{
  "num_hidden_layers": 10,
  "hidden_size": 384,
  "num_attention_heads": 3,
  "num_key_value_heads": 1,
  "head_dim": 128,
  "intermediate_size": 768,
  "vocab_size": 3990,
  "hidden_act": "swiglu",
  "norm": "rmsnorm",
  "norm_place": "pre",
  "norm_eps": 1e-06,
  "positions": "rope",
  "rope_theta": 10000.0,
  "rope_fraction": 1.0,
  "qk_norm": true,
  "attn_scale": 0.0884,
  "bias": "none",
  "tie_word_embeddings": false,
  "parallel_block": false,
  "init": "uniform",
  "init_std_qkv": 0.0227,
  "init_std_o": 0.0,
  "init_std_up": 0.0227,
  "init_std_down": 0.0,
  "optimizer": "adamw",
  "learning_rate": 0.00135,
  "beta1": 0.9,
  "beta2": 0.95,
  "weight_decay": 0.065,
  "lr_head": 0.00621,
  "max_grad_norm": 1.0,
  "warmup_steps": 416,
  "schedule": "wsd",
  "decay_fraction": 0.681,
  "decay_shape": "linear",
  "final_lr_fraction": 0.05,
  "batch_tokens": 131072,
  "max_seq_len": 256,
  "doc_mask": false,
  "train_tokens": 620900000,
  "max_steps": 4738,
  "dataset": "wikipedia_en"
}
MLP neurons of a small language model. Each row is named by its layer, matrix (gate and up: input weights) and neuron, and shows model dimensions 16-111. Each number is 128 + 32 x the weight over its row's rms, rounded and kept within 0 to 255. Numbers have three digits each. A neuron's up and down rows have the sign that makes its largest values positive.
A block is one neuron, or neurons of one layer that tend to fire together. After each block is what it responds to, as a language model described it from the Wikipedia text at the highest values.

L2.gate1:164145056149184161139179148116102122135076090111126084123160097150153179118107149097110168154117143186062102122156144151074167100107104140053068111159098175116169158107198163181157098144120134198147153183094086127151100217124051106097154147125188129145091118128132077093109129153170090144
L2.up1:135087115132114108195127103141143026158149100143106105128088075187110182118027141132124113110166101090111073125119112183137172144136130178150100146155129099152115122162084131120099129137222087164129186081106183079168139146165128124145177144114141176104071104155157110096148081090136132117
L2.gate18:174145131112207151090142181110048072131110150038141090135118123187101079092086143090142154147077157102161137184130132110103106086148126112062116159130147147126156079178102149161189099097139138135102128134112136214131137092152104111167179164149196127119087129116185085143135112171142096167
L2.up18:123157121170152159112112091075129095129103147114103155112103220148087052134204112140149101147111125090165153161131078153144159174124158139132217121185097147162141154155129112122105109054126090102101187135108108110115160051124106124089165143187221151174139146155134131154121150173123120159
L2.gate165:155146094076077080147156129091078111117064106138154098157129095124120132124091150145134116179151102120160101123084113200140163099146164187113116124170082195104155138172156102174084131103101125156145080094127160078106066183123156112157127154142121115179157118128172123126112096207167107080
L2.up165:128118118081073122189110139098076159141161100107143092105152096130135155140144100105119121104126152142081067132125122160104140169038120185103124163143072130122137198156070133148131092152095147141137160136089136087160088119110112071150112127130122178075128118138109137078104133148132155151
L2.gate530:184108107147096161099144046164079102087093130134108157102129085094098125077159046157094117149105074165162142108130185162075164067162149129154149140068127180149151148130124130101116108109122140102081135114139202148112087151074114148149074127170126126173089179108088162167087148143145138162
L2.up530:088123113145085145175125133127080097117131075164081111089168127132065119136130152126194173102154148125137094149092159203138113080133108056129124172192118174099121223142127152132127153118139120163147109121115166070131146132121152176092121158163161112218091132167176150091073101103117135118
Wiki section-heading markers. Opening == or === markers at the start of a new line that begin Wikipedia section headings, such as ==History== and ==Demographics==.

L6.gate696:126160066116132125142147116128093154154135125095100115131099134123084196141130164075136192100096132146108113094115182161106127178141151130124127179142117096071146146078085138139086066123133114139108137165170085114157144214124114083126100178138086158140112045137162185119135160041116151128
L6.up696:122125163127185081195144080141090122170087147137144108138127122090071144088155154157124098127159168149130075039066087084131088127137091116091109129100115163116123128126127117117127168161120150099139159111156122152119103128162164077186085176101184100069147157089147130147134146133174198135
Section heading closers. Closing == or === marks that end Wikipedia section headings like History, Early life, Demographics, plus occasional mid-word fragments (ass-um-ed, ut-il-izing).

L2.gate195:119126131118142104187108086112126087113145129101132154107165146105123069153106104168128138119115067188095089175110096108158068084162125117093099094188070097126129151074108075128133135154061138169059096115114141139188128092145142091139083132166100099161097168138172091148125105097173166103
L2.up195:134120149178114079198111052213164175175161105090105176113185046126163177104136145058134075094120145104105090169105107168167126113158131105146159131112131119152115113134113105151169125129148081141158120145114150125147167099128147166048109113142089148103061132105117126033130139144096123173
L2.gate221:118126195135076069111090153140107119097133108129140079143123127084128096132112154073177135164076166110127183128097148081153100169125111153161158091146125115127127093168134172156160148119134158136144141137143144126115067110100165138084127155130150095147142144099111112087146119111140117070
L2.up221:137106134145102151123075124104123090052096082153130143077160088188120140149120135122114111086131098139101122138120104162127150090188132087141135154102115185197111201138144153084072149126173078137106126127125222143138147120207123144110140124123162129130118133128093120094162067103154091156
L2.gate232:142156162130147135091148162119132138152141073111107077065112128123135139122145090120128088131154150115156146142087139074122152080098181134176137128148142147141094128145202115101151097147156126160151165115074095152149128162102168157196072175128172126159163129091183153149080132103170110106
L2.up232:194108159174146086137127167146132134133083099118121122136112101123104123116130155130169150106135107199161217112075131061086148133162148107128096175130122179168124089121156162060156145114150122151111144120145037144103074190173107129154109142132137102111098155133106131143138128155091131122
L2.gate734:137133086105099068105133111134100142094146127115096115052090125156133137171106109165186125100167127146142118122115121107102205100158150118097094097120110196120145141142102122136069141167102120134136183076155152162130098129204183075099076161107092149133142162101101137125064136123091105109
L2.up734:173110161152107162155149130159097180131150138096135135045089166134129129125114179122196147070094135173128099062148191076123098140169157145072051119146122154182108113131128165183080105177101098070113171094177175150123085115130172120105077125104111187140109157089104121102126150142163092131
Heading closers, word starts. Closing equals-sign markers after Wikipedia section or article titles (==History==, = Lauren Parker =), also "=" in table key definitions (AB = At bats); separately, first pieces of split words like Mont(real), w(it)nesses, stat(istically).

L2.gate20:101119079164032105105123122087122129102139114143144171129143131101150122150102138116109110107057119123128123195079078096117121111137113114134160086152193175115045142101138158143058119108174139184189128137143142125140154139130108141111136109131119129179074120103166143076181104109107129128
L2.up20:137155095082093138088089110132142155103093165124091181104108143186141065120091027109165113141133161128109089066154145135072217177156072107219088133092119125109109156141189140097167108182133122104174142115126127161061114186117112109157119157145125187168051130124127119066152103170123085129
L2.gate225:108141186128134102109134121142133130091127187173175098055144087164177094203135108125104199127121110110145128172082103123105134139094081119074085136112194176061170155125139088165087094147162135158121093117152134150167123119152170107114135146131130113158098117123141085099109100133100177143
L2.up225:138169109101143117110129128147126118097134151179107122139167107088173111124083126138103145183065152101173142164116056183174129081125120103104071090123174175094131094153088162163106080109174081165123137097122148151098156153112169095080156166147089098142114145122131112120153116102108157093
L2.gate354:178142116122089168062127072112118165124149097102100127119125144170111119153145086071168066148139162068096091169142104122100144132132140070156056090167093163114105142170126148120150081136159150111125171146187107107211106123113104173127118141079182175146129126146136107149108099114164115053
L2.up354:191136106138141123131133171161066213093127173143112143218095131163115125136207158151095188100128122119112073096069126129097125125134119112141122151144168143134095161138158141055130118144156144100165075113164141166105126098168117163087152117155172137132111143129085107222147114161058140060
L2.gate369:136121155123191120108140147122138210067095127167091143127129188101159103179143165180188132093177077134102129154106124132116159149112109110172155148093185153117147121153099117157109160137079127127074127160117155137112094105112143127127123070168134138102144196145191090169176153167107156148
L2.up369:159127110126077124088125140140095174095115161107121123131149115132168122190155124117118192122116166096197163190155135064173169118086164100127148106063151091133148183136153128130100153144175176127086155143110223136159147142086128178101119156137090188135109184083130121156159141129153102171
Word-initial fragments; sports team nouns. Single-letter word-start pieces split from a word, like e in either/earthquake or o in our/ounces, plus side/club/team after a sports club or league name.

L5.gate13:164111067143105091089142201078096162114125053122110186111136150155106137172158144131103136088133195136111145073147128110081077096105171161175117081140049141159211122124148118128055126185127157061148134147173114125152129109132088142136125151091167132126115086116150107134101152139150142080
L5.up13:111132127145161136148172081178091099090115154173110171089155135117134094145146093120130083128098148107140137115170145157133074156122130177106159112138115116198162144160191059079082131142163166106093121078166119152135142071115122106154120111099129119184097102088173128066120131139136149081
L5.gate72:149087161101086141105124085161072112128099087133128108112101132182150116114152089099135141143077123147137172103122149140127108149134139146241132153110072122108074120123063182128104168061179124195096117205102108085110099111127118101124167149143146168146056173070231126096112092119236148076
L5.up72:144144112121115152066083165126156059151163186120149058130146109063164159102128132116094108139159147102126094083138092125133117185118126107123172156135036119182106134092142163119120100090149123068128123117109176089094121093126096119089141122152102115164101109090135147100089111161179148149
L5.gate147:137153106103165135132146135137149131105165129097064068118162128086134127132165162141150179128095118136108184149150151160138129123121125146135118136157123182135147109158182128108125118141083117131085214152139117162132088160102096167145090077170143153128071176064140111124161083146157136166
L5.up147:115204123096140143104131108038102153147157090091147115096153100181094117126121044132149142105117194146139135130127114143090136095109193184181131168116105130193095129132090085169123148134141179104152111145195181170120189151181131121101110155146126140199101187086127121079112106134157137158
L5.gate255:136131132111145083078128127136089094146141065140203149132148134097134071190109069094157146125135100148107164094154092131139105077111129180084119171106071149178096132104156091180158143138121196054092111110146119087136106173111133132095109111102144143124136106102160104128134119087192107171
L5.up255:167127047098172161121109129060105135107058134131135119059133130117152139102120102173174120140244114150119162121168150191140079106102130137132090106121106094173188163123175180177076131119098123159177111101132126136119125132096162148142074121136127105143068139167109169102113159162099157117
L5.gate449:098144102117121104087143148131150154142098128085118071100099154157119073106141121148156177080105174157109100122182107114154186093110071087171195124158117136088110117107148116179144150158089157148102089166112124168100120119083087108171078103125086046102139189121159130152142110160118139142
L5.up449:068128128073069112062186139125090089104112112190164147131094147154127125206112192093165095130138120145089193122123181188108162150090108119113099155106123109050100123123139148172123136142084156054133082147098150150186097080144073095105067116078136111183073143137195133119075098098104075152
L5.gate469:067120148135150154092027183130107142139135121135147151144123118129171141137136091123127155170198093064154141113059149075135141101147112125125104168094178119152092108125176158114096115115138108106137163145140137051154143153166132087147156144153163212156083131201132140177131106099154133166
L5.up469:130155119156128158189159132110082134088145070141155134113109174086169138136160145106071156132141088140109151139172140213158138120092080100164155147185105090140104102117155151140129108146122165146109161102083084116144165136119082080070157138099158135107103109105178161123178122156090127137
L5.gate491:102161095152134118101057128070134185087111101128163121073153172131108149148109163155090087071035132112107124137136090120072101137145171137149109153128168120175154107165108124110159117152187140161138093125147169113131170106170118089161094089173149100129105141094067133163126147097147117115
L5.up491:097152081078109132151121117105115127052100203142126098090159123093137127142145107114073129102124082126098152101172198087119101130121124094059165174191097085139141153162180154129136160118176141151127124084175131167160186169128174190140158116138194086179112160116070110154116111109151088096
L5.gate500:119146143155103159092175116124088089117153145108083138176211095141089136108146158137110084171077142146138100143143136186076104121156119135143132110154126126074169176156087190149128102118130106125143092172165114164116127179110132140092092159057105168137072101091146159082122193101140090118
L5.up500:070130196150119151105154152084148101105141090104091184143149072138134111112140167132116128121092158112130111119078081143140167132115120087131139106197149108083199199154098134173156122104159165170142040133146026133118163141107191131118109140118173081127127144094119082127140089112155128088
L5.gate502:192129142115125101132140134140107156153143131132160125162109141123117115074065143133170120158139127136107105106099154147155112142121114090094121138119098138155181109089162152156156175105142115156162147083138137067137160142133160144147160102072155085175057084079173149095203120159160176112
L5.up502:138114126043084090158146141131129109123092152058127070095139103115095097070115124117163120138100082212123163107087092177166116069124170083186106130166072116098134198083167149098136118125160124137127109155114117098157163126139070153203099131071139119134099153097120113071090139164093106134
L5.gate504:146123112113046078131071123150101126133149087160064097119115158114154128119129099080091130112119093160184160149128161101073077107151126173147090140166115138097121112158187099138076112146111118144151140160151137069099111146118093097157133120127133123126078088079156125117131159112107075177
L5.up504:143068187141134124106121140127088112151130101120117080186111160099113158117111140144133153113131122118177109147160146100122121142115091141178093090191137107098194136226147074171079125150085126086094109155146173061139138075118157127127145119083108119096125067183114152110150134138143186102
L5.gate509:095073130105147154113087089131096107118089100146124146181113108142100164097139101102133146140163074149129168121091138074132187165152086115154181114146202197146123177098140158173094142143099122151116191123134177113143114176103123142160078119142134100127154215088126133158104145128144104117
L5.up509:107068132102128112107178147138095092092140096135097095139130149108121159149152054133118146193159116117125184144106222164141161154081121134184104158131145114079089126092107161114078132088184109116141110127073102133107153159093095065140131154094183110175153178084100128161148087193073140178
L5.gate582:143063171126173130175044087093065124148140129121099140132104142186106128200166097137122118109189167175093171121160132104136127127128124105177121126118105162170116177142180125123160063167145130139153117197143163046129143181132140160146131152115094105111122083051135112070090123133182123118
L5.up582:138149157168108098097087101053104069098145112121128135105126069180107108133145163159171116115087112124139180097101108161103153165066167099159120064153145120169135149137139116152094134115098078048177112144139132126166187104119187092191167101101084110104141127133105083136190096131150083092
L5.gate643:130144167130081129174133144152143053075118147071160109113160062073105152135138144121113129167141101116118124091087145082122124147146150097149143147062135084151108081110145119131116063170099145121174085149146103140130191127092181140160151164056100138172079129112130060057111108116189087117
L5.up643:127219121122118125146119193171160121143145101087117087079179143135099119104149188125117092098081109126085165068139096157079175147146186205136141121125152162157138117157087125155135103148160114122117059149158174097116198138204136071178171128122122142081118173059077164062080106122116080153
L5.gate652:137129151123114113102121159124104119114126109118154065105127092109139189115166133118127098114116115122135122078132130136145103130124130136178095109106174096107169147120082074163127101114163074137165132143136108088169086125095141164115150095108135126108144186101145130169098115091196102064
L5.up652:134133158073098102120153147153182101187151114098122124110115136102108109129136143164117019183094098167158134103110144119172179153127137078085114163099100104134132144203139147124094139113115151117162098103130161213107151101086131141129139145136146149143145130116130149146174078097133117137
L5.gate654:167134167166177088182140142096105138075150136120130199175123116123139111143108147130156163124143141085137133077171112122174092105114106075113097155162127101187128161153109060164125097177127151113165188136129102129130128175157109102175118135069156121127131142081124150075113118137046141155
L5.up654:180155174088078173106127150142123163073061164128068092081121094170094119101180123097121113047113075172073117140144125149164122094151156147105098140079131162129120044119140110116106136134086144117129094076150158152176174122119053169167113118139082086077154139116140106098106109099123144151
L5.gate669:135127163088068121103076112070094119116192108111094120147148144124137097128144129149093149143129084193078179130123101138130164184110148123189091125102116171146116121115099105099130155159132205107083092166153119205112145117102133069116068128134142159066150117128125169140103112066048116090
L5.up669:145141162169129118131121108108119109098108101155115111139148090094150134144102094128091152123150159156139186147147099087119146125148114141107170174121128176133041196068153172126185116193070128116092127157100162101117145138109192140145118161130081128133095070106182120114161164132147124035
Article title closer. Closing " =" of a "= Title =" Wikipedia article heading (e.g. "= Vicki Chen ="); more weakly, inner word pieces like ch, ell, ill, and table cells.

L6.gate510:147131179079091123152142155082083139118057108162125127049155108148116150129180151143142136102118187118124142144149168113169156095094151167124108106135054172164179125120147118186158152123083141185120086112067139133080083182060065146136157155095119146148101102091155118098099178084103112139
L6.up510:147089117101091150174079144127074202123147137094120081077084132143132182202153095146160097122123113144130130113142120133101104122099135090099124141074130087118147158110103071112075142105158119083117093100118135138156107112101144116133105119199146170136026143107130078060081100179111147180
Heading closers and name pieces. Closing = markers ending wiki headings and titles (==Career==, ===Albums===), plus "(" before a birth date and mid-word pieces of proper names.

L5.gate19:142102082181104129123161173169166105131138142066139103144078124146084144117199084133152067109194167090184139127105113127130163068117102184075146147125108140149095156164078195149086106104097108104052111108093154090107125149221156082181192148187110119143129153149160073094096126139215143100
L5.up19:159191119110146114052034117069158114142119084132171109116109074121086158100128097121128172098150115103164115164185126139089126166169130127100128070131100146136120103098072137067131158092119091190145151072133099151121115137171106107133145155153142132100123150090107120124132139117142071195
L5.gate46:143181111072130094144085076160112147179113112071148120081096164151112147151092172125140112079146145054087053090108163092129074177172154168132104172097059144081102157046157158208113126120124150192091166201131101115171168097130160111180149186153129138158102080144139079133148189072118113130
L5.up46:069157089102150154091157189172113130081110159133117101156173149087109151168126119125115105103152119104090120130121140122118111158041126143129096133102053138067150113122199129172116165130137131196087089131117071127117157053089150138179099136133085098174100148125128118116116089147154118166
L5.gate107:140069114084194125146180137087126115134096150136095115116149127109100130083098156140152079128125095133185147183152115113131095181167132129142162150107169151191120136161125098117181108135092181120152110064121123126152130127127199067123148105089185085080112164143179105101080110160152134152
L5.up107:178154092178112123181126114157097109140104154121076084187147141144115138119044146140115181136092089134144179158080136073159078135199106100125113167106173146123122130144114132096147102135114154150112160073149067082181094139172119121095119051133129037042133115086141057142102150168162104080
L5.gate134:164147119157140039177137114155118166113132118151128153071126152119123141156111153096223128121093116067094107145125102107141209142093156133088119085090125112143075143165091094136125177124085151128174129161114086128144126121149124164169131153133146134162106120157130158112149124144126171044
L5.up134:128164109146054137075189108171131121082060136145141153108150065117063096123121185141094141222071175155177149140138127158102164097123129150133129110088138065109183109132168102097112144146116150078150153109125049084092134159108106113116137166124158081168165082171118141081128121107177150129
L5.gate277:124087114147170112081249099136171109088119135092093139111152074093155139149147113120159193126119166126151155154118115074163158081156074079089128108150129105128090150125130096175124092079119132115150105177118160105142127153199081082092077166120190117114177099147130139060098129107059146166
L5.up277:136118123073099144078112126183160115095110127133171075149100094107105125178141147129104145113164148126130120139134172214108157129149130107134095147126070172097142100166119112076145096125152149137117152105052180102153107166095100127147120128074094194112124189108197149107201140150180055115
L5.gate289:176126107167070114108119147194134102147102146133131121062196078108206154139061143135081128161121137106120153104095133171097160113129128043132137159109143129159170158116111184133155154149135186126090134161116138136170142116073183100141091123169127124085111127094112121150092158064136119108
L5.up289:184064171121130108148118118112178110160095166111072138125117057169123168141121085197101185140165122167147146109122154137187087117203137086103090118117159090176047128172134177164133134123160105150096117099173144143123175137134196115119150143161145087097150118057136165124114133132079138201
L5.gate296:132153101130187090070115158222082131147135158096080155100169068116167137133061183157139129121112092084118123125196083100129164128161118109093132110085198156135111170055075104105100136131099104133112181119120128121137143124140078118116159103127100150119137136153170149115111103143109160116
L5.up296:143134135144164123126106165107115141131177061122147058124148146165087140153128133177116159069161092099068062174189133091171129156131126115081077122094138114081129173143153154111134127114129118100101152115119089189193094167195159134123141143138111085105114135128073153111105122068083116077
L5.gate332:121162100103126157122111158124116113185106105106128148099100139147088192097122134156139156124187060176139176097123127121145186086148120055163128156102091119170110143133167126116078068115127127148067130118113110101136101105173112140122139187087129120077122142120127118127107142110093076143
L5.up332:125113109067144098134106088081185161147124078176163091126095096191169126101101078154066109081137144174142106098138156128125074113131118064104156119080150109134099180152103106131131161142150132148085173144128173186076091136125118146104122209162140129096149131141092119103129186148128109157
L5.gate352:164128142138086089110115082139115057103078105073149149117100126111102149127115111148131177200161174093154187029128113114129155191150125154194132119077132128115135124086095133118099110150112120118175140135101112082086094121157054141120151170098107094069127196116104129083135096153113119159
L5.up352:133162161114113103115175104087147169080094094111167183105178112104166171073190130080176085145071113126096141127175148104153152128155111113116121134199171095103086118140119102113172159133151136143148146134100144102130103067186125146171138164099140109121179103159076129086124124143077132120
L5.gate483:146142090111157110176109143108161113144080141124149088061072150108118149159175119204102143103096140081104126150121146111082128118167114108174122092117085156177144113173138099171165107115177149112168097124126167108175092150127164148176089161078088130153150144111111178094097131109075144134
L5.up483:094152141142101095108136118078097147155135122181130108110084112149104136091127125160152132117105088099122183127090119092121094160118098141172129121127137131131148188127112094115128090175134122123125162155103115136154101091154126100099136100137093094098116101135167057058101173113120145095
L5.gate515:124105191077148152092180157126119178146065136133119080134084166131148131130129134095099108130125170122055114096096177136133132110117062154131128108204089146121128134162164097166136068154109157198120104112103111167102129109192134104163148143105132154110098094143138153150156131143137093191
L5.up515:240092122129145116136068183186159083125146089142179139120090139149208095112096142149147136112145088105093146113078127130142093110151121135142181187132139114162127169122162142131085074141112080092145063186123089085112138131166128180138098115132166077130135124218130117140101124119144098125
L5.gate545:158132150101123142074103133108073110171097185129115075098086151151163169165117126081096115117154246108100126059126139074079165175151095121116150167113148124150138136103132163151145092156115129140123091116095109133133168129105116118121110108085120145119158133124111113134097198053121166182
L5.up545:157149138125154180164066153149135088123142109130107118142113091127069113100097193129082102107083135169169144084152179076103129126165133163085144183104127158040194175051147123107144145058088160210137165158139070125106088145074170120118103135115151136045134116145087096142148137161106023117
L5.gate589:126141162136098103139175175154071052110082116123147086108146133135076073155114085137159137087135159087115141098127139151162195149091124176111120139168124097092149164095125072143110106184122089149086071103143160189218082134096118080138133138168140118072160092097103174136116147115169113116
L5.up589:109190163114131141124143024143088104119136151152176140146186052160187100098101132127123105090146059115174143123125132087168110120191105082067105107075131106115093120143184115135163156107107095100193127169115095140133132150135195089085127209126149128108133176121142143128097186138146089107
L5.gate612:141116134131124080163131133098103107042111141075138144109176105070128154097104105054120158158161122075150165112097129093088130139085113137096132117160155166171120141122090082148116127110076205116076122172073116159136177107073092107134120129073106140119106135103146122152158148083124095130
L5.up612:108146178107143057130175145098158138089049134116146135164134142135133085123131131083110185117134122107119176159085134156141136149159190116099119132156144131080148170164129136167084160188086080112096140177102102122108183135123115112082110172137122163079129126134141071104147168182055090167
L5.gate613:076129134117098123086105109112119139179129147181151117105102156090142170108109133149156128170109085135119155101153194084139149064145178093097132152164203157085163172130124129112125107096084086174127150136157119129118058231140077112114138061098147151175145085094124130169129144135112178124
L5.up613:112128138100091122104065170121166135123111126127110026096088098147169150121154096098087163180092111162116160120150125130101130100086155102091183093182101031124167089066179083101147102138094158142079121143139142177119158118060088118124164109114147136143082155148102151100100111102122137066
L5.gate630:115143135141084112168169186105078170112159115089155064040128140144083095087207121120206097130094161156105187059140132083124098078132089080127133151134126133136135126149106189127078107104140147144145094155099150132093130153151162138103183139114197134126151094132133144138118129142138045111
L5.up630:075104105145128105124152173144136131143136134109177065122168069109081131062164189130141098070109125147134111076146106119149133124111099129168137118139106105064090144105081124148109119126179133140112130150109157129072134129084101156177091105104142124116081091131110100148070127102149119144
Section-heading closing markers. Closing == or === after a Wikipedia section title like Career, Early life, Reception; weaker on mid-word pieces in coordinates, names, table cells.

L5.gate1:150135208137062197110136079118109105226132130106085094156075101116117160063170168074175122114099140058181155092131073147128163138105140154126130114139115135190092112058157102153122157156130119119085151074119128103147144169114144047183160096138175103193087120136108138121109127092121123121
L5.up1:080151085055151125186097166096163067132176136118159112129146098168184108115056144140105159083086118088129156123187073123155081152089130065133110084153096143104129114088130161164133134091182068115108156075152148155140097111067114147124101111141158125115151140092144163071086120158107079102
L5.gate12:134103056170180070102044113135085124106126115189090114129103162127146148088138066055115163154191177120134159079187144114171125145093112136132137130120146124158101117104119163141100129128168155142161156106128114137137139159107131109131184133127116117155120142075118145133133095098120106132
L5.up12:119101105088189123118149113162172145193106088098089093141104158087120148172109082130104111085153162135220085156107092111150179108102181141172178136145159131127131109116087138124126147098091125182113070118103127101119147148116124149100138147146179132170126107164091172191153093168115096085
L5.gate33:147121088099117191158080113135049090121086144115153114103107182133088112127138225135197158163111087151126132170140088104151133094101150151144058146179134133108117131117145094079109104057105115187109159139162172126099123105152117147189122168163146139177077139124130093127107158115109092130
L5.up33:172200168104138149104078142155163133090127166120158120110119131156114119098167153076151152135151147137116143113120103089155112162158130097083168194102141140087125041110166177134132159120191090084063160077137167136166124104094135158115133187090153183148121089108176183071153063128107099147
L5.gate54:125115109123153113141112179082116091072113123146149114145162140115110079138145169090162169096119082167121164082109080093122161171058197178117143095132162126109128115115083126170163090164186136112112124139123087117113069178148132162105154129102149134151113087127143196112132149110190206083
L5.up54:128168178122120169166153149127157152127140089121140152080188165164145105060118135120164154148138118052122062097130120125168128112083158096145166147109101129150118146166099142118119131103142134161195097117118153151166124089105120166110120122143126127118165106128118150111107164165160068175
L5.gate98:100174157107122109125129099121147163131135142132123124097167114155144157184118166142140134098133127056117085149099073091152141155152128167188135090152192178117108163135127167153092154085112157145106107144151139151097111130167115089197130156129174131170101121159065168072087106089127112127
L5.up98:143109083121123158170119120122139175159155161113150125123133074177223071126091091079100158094094146139099119146136122163120170105085126075103194104119153076168136170144145124146095148138095122091150131077150168177149133127161085156087117191056105187072108099086122134097171026115171134169
L5.gate102:148122075130109071109106120171161157071074074142097142076191164118081174146142122190127128192085132169096194080141098150078174180142115155099119179179088109140165120053118085135107129146144150113093189104120139139163158148151111130094154120118159125147187154117124169101142125126128069096
L5.up102:112161192161122125186087066077186118099119130182149061084142104107076158099158099147113116185092130086174153131087149132147104135107154151144110144126137122143088122129125046188182072116157155094118135131114151189178184187174094202170051163103107138148104133141116134047178141137169165110
L5.gate127:110128158104142127114123166126070133120134103121132117081120148139151145177178196144095085102115109079143128138056070111113102191099120132157115099138169096142116175106167131124145099163132193111123113079127159131131101107054158064099118115075124164126089154122094130072143111135132119101
L5.up127:098097095093102132181107143071124130149122146092103077141091137134156155177111102100156113146081118134132156121107102163102104139078158115136154125178166176137190152114122103101109092100154177095069119065093170129145104127158188103082134165121130117135092130149048150110173100135092097160
L5.gate143:143127123131129152133099147162116077164152115082121139101150194153136108101088106172108140160162117063131105158160099138128111194082071187120099132144156125127120065131108081154108110190116135091105075138111093171156101188167075155158065112125127099124120119071157112138093143134116161112
L5.up143:142123169095098106193128127125104152167136087133163158103140146069148143133112175097143128060065161108179144126158106168119183169104162176139121114180136115104091134184175176156151151087180119128151120160120142131149133134068120143147120169144167137152115107183164090110134181162122134069
L5.gate180:117075175134144085130125156141064107089122115153140072181131079095147136119138104114145128112079133142165144110079178106150149071123120125095148133105168134149109042136106141154129176136153161090129147064131091150042108166184046155120113175086194186114091185188159079137131170125126106146
L5.up180:076124167162135080084151067085137095108120175138116089127074156110124131126182093097119152178125153133150132066102142081120125140109192140081130083058126138138144082119111121158180086172133161118121113154108123174104143164094173146145118116114144184180162182200144080129113118091138147114
L5.gate341:155127094149083153144160121140146087145080144136140116093149128132222160145069136115191110090099170088113139126105072123104119114102155147138131059147191105138137143143087074178123076083125149072070120123106168157139099149129132217129145079102107159148126119082153111100183139106148079148
L5.up341:166159138177185103138162155132127170179103108122084172124147119127134094161105094165082119124136108158147136090068071097111169087123137159153174155149163133243081097147146167108127107089125155159093129144137169091094121180130123154164128133157143119124156150091168169110116189125146048142
L5.gate353:140170114108123177134110145073116195083128166130157123140075169144155166111153153198141096101139142187123086189104169144088164115111082080115143166157129173106122146120149135116177150132104107159096136163119102117129123115084063168091190165149154161127136165123107161164082145122117140127
L5.up353:120087103105142097167115154152086165134018176142107064094184152136116170174158149134091156110150094186102155132136231132121185110079165163129102104113160121122140068158121107145132166027150113173102161116200063092088143147117131154163135113138116074102089115149094088143148115129137062161
L5.gate410:136074120162134131058120117120098167087081128085150141128129091124161133102130163186135196161143146097120105120208098124133075055132130138101091119091104109084138137087110161134158103141132081141207117148149114123126097162126138136145092118115121199111162119101173129049194140158150113157
L5.up410:115140089067115132089154105143133172097152150102136170095144091143154100118090096168172116068157179082127175133116107106152158070206093215123089159127119157084144083119147112069135193140130077163166071127148139099138105134157155193159111141181074096172158178136139134126185151085109104111
L5.gate433:135191173103155120132116131113108174131128135102127136132131130085106134105040143096153124127114151113160099162137153146158112171085161156187126159120051149152073178115114157115137101102132141108104094100125191116152134127120164096132094117167127141147137167049118071090059091124149149135
L5.up433:107181129075103059109106111160146106114122084052126168100150144122139130147133096139082128207094124124103129151173205169137144098108135193152181162116139188124124148116136083137061122157178121134102137088064129089113135170109109131118201165087103179149110150104178122156124091130067135196
L5.gate517:156105116161123094123105055123155095129147092100099135136118134104111091126129101122142133150138111099097115192066084078178163189134123126157107109108198135135099096145088119108167113197087129122144093074147118159166147143109129159094098104133189147076090237154097079121053135117151103104
L5.up517:103132196113153128111167147099165158115176091115103139114134109109135143183061089155109133169094142094139189124139073181155147160136143129113088147172173130149151049107116104164146138199105113084173120137086112131205097090123179154147207085117139104142187119163148131100101091181118155121
L5.gate661:121157096188076108116160152082120135136112093130141148097142154087145097160096078095197104098101155105158110078131173174122135129148121101146158112101137142124169101149124110133091132059112117130116126118146138156109105134090140118125155121201173120158094086101106140075149115179111149139
L5.up661:160125154097133168128182152119101159121133131146157096122162211123122180156141095114142102158066151101060137075106097127102111149119154156154119080118113133115096110068140157123123180166127148147089078095109160090145180095165142114116176114077116087151062145109183149123093111097099119132
L5.gate756:153167099150125117125109110127098024124139151084120130132086112148121136197135110155121152146131131086114148147180186140164137110110061155202120112149114153133090116147139134170128119119126114157092151160113192106187082136117152188148125110103152140119160114111133133087108163132108149113
L5.up756:108153174158153148103103079136177096107149130143176114083110086138170133161077148124168098121112083110168160106104159170075098095140120154196127138127145111081073097142101085189136141154149124107162082145090163163205135127118093173183150124127189129159087110147145120115097134125080130065
Mid-word vowel fragments. Single-vowel word pieces (mostly i, u, e) split out inside a word, as in reb-u-ilt, p-i-eces, C-i-ampi, M-i-G, often in foreign names.

L6.gate386:109132112144148118186173171138095064073070117113155175091107177095143136200124134104190136103152133102111122055143135107115142095071153176126176126115161099147105149139064087164188136032190135135114105175108110138225155135115166130167184110128151161092105172096134171058063119129162106164
L6.up386:129119163037117169124140105107121108121105105073149127110153096137137125176121122115095116046178080132150118137127092089103109100125123099080127082144129123117132135127180110148102172104130128169106231121172156125129149168120126160177117121182176193168100063094092177132119151096147133128
Mid-word vowel fragments. Short vowel-heavy word pieces (i, a, u, ura) inside names and foreign words split into pieces, e.g. Deept-i, K-a-unas, gop-ura, Fuyutsuk-i.